From a checkpoint of a small transformer trained on Wikipedia.
Size: MLP 1024 SwiGLU, vocabulary 3828.
Architecture: RMSNorm before each block, rotary positions, biases on query, key and value, untied embeddings.
Training: a variant of Muon for these matrices, 448M tokens.
MLP neurons of a small language model. Each row is named by its layer, matrix (gate and up: input weights) and neuron, and shows model dimensions 128-223. Each number is 128 + 32 x the weight over its row's rms, rounded and kept within 0 to 255. Numbers have three digits each. A neuron's up and down rows have the sign that makes its largest values positive.
After each neuron's rows, "fires in" lists the words (lower case) most often at its 100 highest values on Wikipedia text that the model never trained on. A number after a token or word is its count.

L6.gate106:126101109073130140213096119146119070133115152112156130174133172176140155093139091149097101087136128119103124125187139153115185088157095105126134103163136068112130141131107153099183107119148194110204056148145134114124151172160093109087110145171127087127136117137127159155185054103035101073
L6.up106:125124098115188131179136135145128109136138187138159152180147162130134164158145181164143143174088100130136121175178136165047143115176135161156206123165128077164169099165114091146138154155125130132161097134173137124126118149162110114133145071158158074116080117097120091135124060140034115093
fires in: "of" 28, "among" 14, "across" 9, "mainly" 7, "throughout" 5

L7.gate988:153142125130157188094046079124109125175123118169150059099134176097071117095116141165111107103169118089110179085136054108142148119104145102096148178124145142168113085114034123127108121098139157137100137109128095145208098142127125109161114181155135133170117199165148117176066133082064098124
L7.up988:156122108089106094097173106132176162132170142127101095068160118088080152159117163160177088206128138102107108132161117217132084158166126095084152125136134105100081108109110142125103093099114156112137120108152147197187122094127100130100194138180119180119089101153185136135113116102137153112
fires in: "is" 24, "was" 22, "out" 12, "seems" 4

L6.gate109:144142160145057145168171071100151136093160148130130123132139092162168133113148133094114125108152110103163149124068111148118134124099131111099134132151106097123123156110110105142108136083159199138104144072104174156127099171123141130086082090141112064145088121159138111115135100113073119185
L6.up109:132146150120112154190125148123102140145176132125140188122191118108143117137130178168163095130154126136115149087166159152120154065203157145107110088129157137141143077121120103168141147119137116124170079131108159157166116107207153107097120137147158177135139096163137056146098096084143164053
fires in: "in" 26, "however" 15, "of" 12, "to" 9, "there" 5

L3.gate296:079138122091099129109121096150092190167110160109228122147151079090131131123186106128148087094150072145171103110127106158139137093147218104149039140100140113076169142156139145126154150109125112131140107118141108189132166170102097102066083170120153106162146146159117121138143125148072150110
L3.up296:099074049110033183176153087074100107152159182141126106111167070109097070158151169129195099158142114136104158119068136180122162103136132140182140137130158150184141093078164142042147102173091111092085132093132147101155148077160121108146164089166125076152119145148110122145121131138168131170
fires in: "of" 49, "the" 14, "among" 6, "were" 5, "are" 5

L4.gate989:101091131155143172136130064152124098070096090136108110113151140187101124202132128155137105153124109107140126133085054156104037106146143098099101154127167120123125079147157135134093119062170107145135081206131041109160092089125149141079112098100133118124070165114112139102135138133104139208
L4.up989:080104094140131107112162071168141147129139137080098137091147136149126105179141223093109083091093166134149107144083097113101058088147143124149154158127105160156150123142105118172129129184131141128129140153125140168152150132078132130108143138197136072122123153143124117127120163152098138068
fires in: "on" 34, "in" 29, "aged" 9

L6.gate28:134108108180103144125146101082093151131173136118125060164121170096124117091153098147122109127160133119124108127106145100137095155193191153147181158130098106136126183168121143097119102129155159172160143113222171130133125114072128161153060107147080177078124149123150134138104151107114116196
L6.up28:164135136109092107115142068099141102101123071152141126152103148147127118103059110095135163099183131111121143140066090195095150138151209144119107144165144084154140125153117085132112124109126200199174074132159087068087149116128120137178144160119153123166120088141082198174069081143132170160
fires in: "well" 26, "early" 13, "late" 9, "later" 9, "known" 8, "mid" 8

L7.gate948:098147218151187161145131095111139143096124141102162150128158117160095125124133161064110090117097106101142102161183107131138134104086191116157149137133151089075025062140147097152125114098170168158128170064092131093070118127175111118098145083187147123158102124142101084114097082100090121139
L7.up948:109134126116061136120121095123132117115200107079141119137135143147162049105080124134080056075129153203131074094104130162138146131107135127079162055108111056141132157114162128147143099208116156118159117149167177136127131175103192119133123081129118125123125175118207159116115206120180220087
fires in: "1" 40, "10" 12, "11" 7, "14" 5, "16" 4, "100" 4

L6.gate958:147173177122156180167128135105095123108097088151118115123073139130120077072195141152129067116173110063116129091116112150142128184162148129164167115149123104150128144114140135077148127077097095160142120108068167097117098139121148138126134067127148138183188097077058101142101120134171139168
L6.up958:118166175129124164151126113136162070077142131096090144122088101084149116146199101149134118108154154136088131094072175132185155133134188114176108148174087118171125148106162173133136118106099131109142126179062148121095107110117082117138082088160173100182142115092115188197090137105144075147
fires in: "the" 29, "to" 14, "of" 11, "early" 8, "late" 6, "around" 4

L6.gate562:109046173159119129117131144136092115135132175151195139175139120164128127103164091123163105132129213145154089145162073101126126134144128092138152176132156082051110114089130114129120155128132139160132096133128105144152139167167108133134177139081134096133134126091103100140199077158154131190
L6.up562:133109191088069111143111130145085114165119151129143165174106124072077137127108129101123165145110184128097108141121099118152121145126130138162205135115167153065172078121155090086144164138136189142128166125090163153152194172178104116122110122142138123145120099115130184103144099098159101124
fires in: "and" 62, "with" 7, "in" 6, "of" 4

L6.gate533:157189138121106089066121123206074176180094121062065108148093139111185180097098127081155126167158211115166091082114171154168109108111152149149140177117129197107094186107120102149156107189118120116127132145137148168099129110101167137106069201115154138134155116147163140122173139145154123135
L6.up533:105095144087138112067158111126136122117134162139118133112100121143146124133062108142185108138096179129134103103146095183124149074140101108155129153149123134099168114123141101152095104099099138133151151123112187165100140159102113115112123117125164189062072109188100162138109109126075144111
fires in: "the" 44, "these" 22, "of" 17

L4.gate877:133117176123182143117084103088075112146087123109152138125097100142183116129105145127104162105154157104134151132137091125130131098131138163069110129124129126089070125109080112134138097096064076134180165123138135151121159137098172121111071161129122188101173220146147079150171139120122093148
L4.up877:138117117114155122138149094097115175059085138159121155095070129106088113175120133155125107115112131107122119151125032075081122073119118170145163150113087155105106135113179144179125118181157119131099146125077154083159121152138195105118094111113112146049128167135109151129170152133173070084
fires in: "of" 33, "the" 16, "his" 5, "s" 5, "keep" 4

L3.gate502:147083157125127137162125147126192126104112156128130049101129094079127108097118172068180171166166117075114098128097123106154165156087162150181172113196159108166157157152116147179063137131141073085132146098106154104131134084069078128106129181099102164108129063126184120113152168142103130168
L3.up502:162107163143170097167159078139120105106120158131154131120142090078161106066195139081177144158151161100138173100150096126146168145112093126104131131135110164110193116146060128134169103160129109083124097175153130097136152113108109129075175151115128141117168127154140069140158128116106106149
fires in: "the" 35, "of" 11, "night" 10, "your" 6

L6.gate766:156150133173147141181112141119168114193121106142101148103140100177134149121171095193131129165116182151083112116110126150093123118172123185103109105083118135127114131071167108134062118113096033141124153074131099125093102197077151134142158149117178146125159095104111106114136104123118145115
L6.up766:124158151108132084136137132126084115081099151072101139173107101162130128159154146167161107104147135086113109060144085114112155158125083129164168135122175122133145179085139135121111137156166137077114067140174161095082115143119128079110166129148147060091117156134140118158149123117140112099
fires in: "the" 60, "of" 7, "15th" 4

L6.gate137:134138092180163130116139076136103103183180152135100130139112155142131096115149109077114140140094141101100144150153132112142135179124154115158096136053117167108155101107142222084075143144093133139145114169124169109125118073146168105118114147107111135108132089108113128060155162137090140124
L6.up137:116048157172137155127125193156138131147113172143163140092131141126110104149175077096164099164199110102143099069118102173165117086114177117130096180173178169141143156159179145112093131161117152154102166168064100160144091161082140123133078111155084117145108159076099102168130130095185119134
fires in: "the" 38, "of" 14, "his" 11, "their" 8, "many" 5, "other" 5

L3.gate679:142151136130110120123114159154159101174121144123104096125156140189183128183153129196100129146119175059127138168114096161117155121164187128131086157104145153171123127084123123064147139112109098126156158096101113112137174162142121112134055082126148181130127175123102111125110076072140134117
L3.up679:141111117140145095090161128133152146191146159101111145134156153115092162145157177145064113136139121121091141141084109192105136081109084129192120068156123143192124183126117141171182155172116139120150138100186095142115188124109145083144124113128147114154143146103183154102148063103112136149
fires in: "at" 81, "on" 4

L3.gate47:178136107098130176082106088165146107124122177150172116105131110156174084096138144179188176163127112091155136171136129184127068130100167116225118164182098163097120171143107195078149142101178110143103058160142207151119124091101046097127111135174158169136191123091080149165096141139123176174
L3.up47:142136179112120180179135106139111069115113151102147133209104125168102138142104089186131178107133081116162140130058141157140106111073173110106157150087160117182087103141106136111148128119124143087117161141149139138088084140133078112105143071181107108204153083187123134085127126092121137145
fires in: "former" 17, "short" 14, "somewhat" 5, "primary" 5, "late" 5, "early" 5

L7.gate645:153092092102075154142127113146182040156163087154093084074049127137171106144124095143141145119103114167126144106068122146098118064091125069067090125187106125145130171071108150174133119142119132164084146178120087129143118126138145145165092126082140126159054114110121109133074056098110132143
L7.up645:128112142133156149108137100194131164158081079095092134175122128127096101138130134140111151149064117115160136106163110124126118093136122126079149158129140204094106141126131111142180141117088156139123156172100205184171099115125084096130089157153176116155136110134165097135099134141151159116
fires in: "to" 47, "at" 13, "from" 12, "in" 4

L3.gate551:127083150180143102146177123185155102144169157128105062097137206114107139118060107126173172127118123095130133103117105125101134147094099101090087090178133152105145042132087136121092122175126150087098107128163120137071091062175129151175205139105135168129161086065160109070113142104114097184
L3.up551:117136191189109147131126128111149117181130091148158114173165128134093148222160078092132153140165138157063123146144104124120104150162093131172142182115122101121108119141075129148137065121101124126091136100141138201094145113118125175117143139149113161111134122096085130109131164092093124147
fires in: "many" 15, "most" 14, "two" 12, "several" 10, "some" 9, "of" 5

L4.gate950:091139175104107062151108088148145156119103096093128142148161133077125164131137090108190104172159127096082141100103165149077092104110228143134121102155150177069150153098223163135129155141133165141146116135152159122112169090131163122067103106070170134142137128133104133095096079132084093093
L4.up950:129146151215179208134168129150124126171096168110128126153088146143141098157145141155144084171070116157101061099116166136118146113176112098072137054108153081119140126149168167094088136143161132147106135114103175145115152169153112064166119131111112119168120117132160139121133146139138158119
fires in: "each" 23, "that" 22, "one" 15, "of" 9

L4.gate684:192182070067160150102149167129161091103108110098101149126103047089142115108098136133145106152166166173155141131125126133136122098143104134120166074094073107142129140091149121164135107127160120127163150141106144151167076157077139140122116142170185131151203083142101107137150103111104125096
L4.up684:116175143137106123116163109093138079157161097119100129124081109165155126157143158117095143133146172096155133174100058080121066105088144138164182148108131167138138140023123120097162030134091137122125144122107106143123146113160104129107126067081103119125122163127062087109108060097092174127
fires in: "however" 19, "this" 10, "since" 10, "that" 7, "later" 6, "both" 5

L5.gate587:135130141163102195111158112123143125115122141093115107127110153172161155123111150160134135167160125077118098135136158134079101143126079128069108153125078097164143105085133108118139107118144194099139139207144138151124095171183168114147075099159154177140144131159044144145196124135139149133
L5.up587:164104109077093097181128180098132139141105102162114131157071128134143147146097121136136101087120110145131098094111156174172127139140088085129153146088084111064143144082167158121213197146130152103121107116167133163134112119099133111110149139154085049151141120121135147100151102128081092102
fires in: "of" 62, "somewhat" 4

L6.gate959:137155080109128139110128146140081073178116139141088106168178102107130061117111154063180146109136161151117179151130158126098155172116207136195115112146138089143153117132123147133138144125109087127131134063121147141106145115120119172094084119137129124099116137121136134140093151161172157104
L6.up959:175113129121183133139091081110087094162111118137150112140148163086146133074123067145197118145138107167131125138053135093102203164088140129153122129128153148130172143142119056091163150117092112123191127067133146156112193080149124158086149155106108123149114130106176051079143145130035162152
fires in: "the" 34, "s" 9, "and" 8, "to" 7, "a" 6, "it" 4

L3.gate350:120067183130132126160118148155099092115139176124144094120154153144119135106142158078156160131140093113175132188095075093165124137098162142115094107141168144125181148119106125131075106146074066103197160147110131142178172061127141103047136069120175110116128074145142124146069115103099136169
L3.up350:160088187138106120213132094102090138145124175112169101134051145122165147139132121091105189151083117138148180160133082102112196115107163097120169149141196131072147148101119081097171141146133103083160174161133164120087154113096137158065143153132075152112113110101172070143151174098165194146
fires in: "of" 25, "s" 17, "in" 14, "on" 8, "the" 8, "and" 5

L7.gate898:139110178137100155128126090131081146134037224126155140118077190131174151118183151149120134166154152113150109143107187111066180103089078151151087093131149115121126049166138164129148123176089100106127113126167108143130102121174122191083141083126165097139105114164059148129156112112110116137
L7.up898:119089185146107130080172172116109124099109091113113130155089146149144184144170153104139132107116129175149120145148103098095170103102101152136150107171105157132097086159114088118142112169144161157116128069080092120098110181120171149114133107187151137124170145138058111114149146177042116123
fires in: "of" 60, "on" 17, "among" 6

L7.gate781:188086173083165158128101161139098155158137119125116070162121170120136164101136076124108160087109154156109179146153100141092099185146128187126092145099146129072103069144142127133055122127136152134136163149073102098125104205170156072130088160094185132080148134091195084088050164149120088075
L7.up781:122157117134178108119133119159127114086104132114121108181148048132080109144117121191116109172192064062170137107078172154127153144155125081162124141101160116138173067127125090130139057147204143145104137144115127152167169090128054088191159124109096118195089100138156083124170072102126115134
fires in: "is" 38, "was" 26, "album" 4, "also" 4

L3.gate566:087115096140096133160109157093125150117099066084169124136079158081180140133119155164125159174127140105117105131144098139073131096121120106184180143161164127112087147108134138120158098143136182111092102132152126152152169075151130038074160156171090128129142114110106078124117120152154119153
L3.up566:120084166118076171113089119147134132102153156138094123118088102132148145094118145118146115163153085094167128088124115080165098108129129123102180145090150131089174079121133206081078208077127133116088125107100143131140097091128161123108096114168131121185111196124129111076144162131110106097
fires in: "of" 47, "fifth" 10, "one" 8, "somewhat" 4

L7.gate45:093133085196095109122151083098164171137174191140111127208083145160058135116132160060138129134120153118152133151102127132123135071062111105096168095181187138083143170170108083113114153077125123147169141128097122141130155143064160099080106113148164115110145142139129159200109175136085134111
L7.up45:119143114063160069069088151131149139157135163157152114168100095107115156116093172133122123112117138126133147135154095145219148035120066124139077076111147097136102155107144083167123087096090104101130137149079101098122119116197121093138136120068088198115107142160135153105094185109097094070
fires in: "in" 38, "of" 22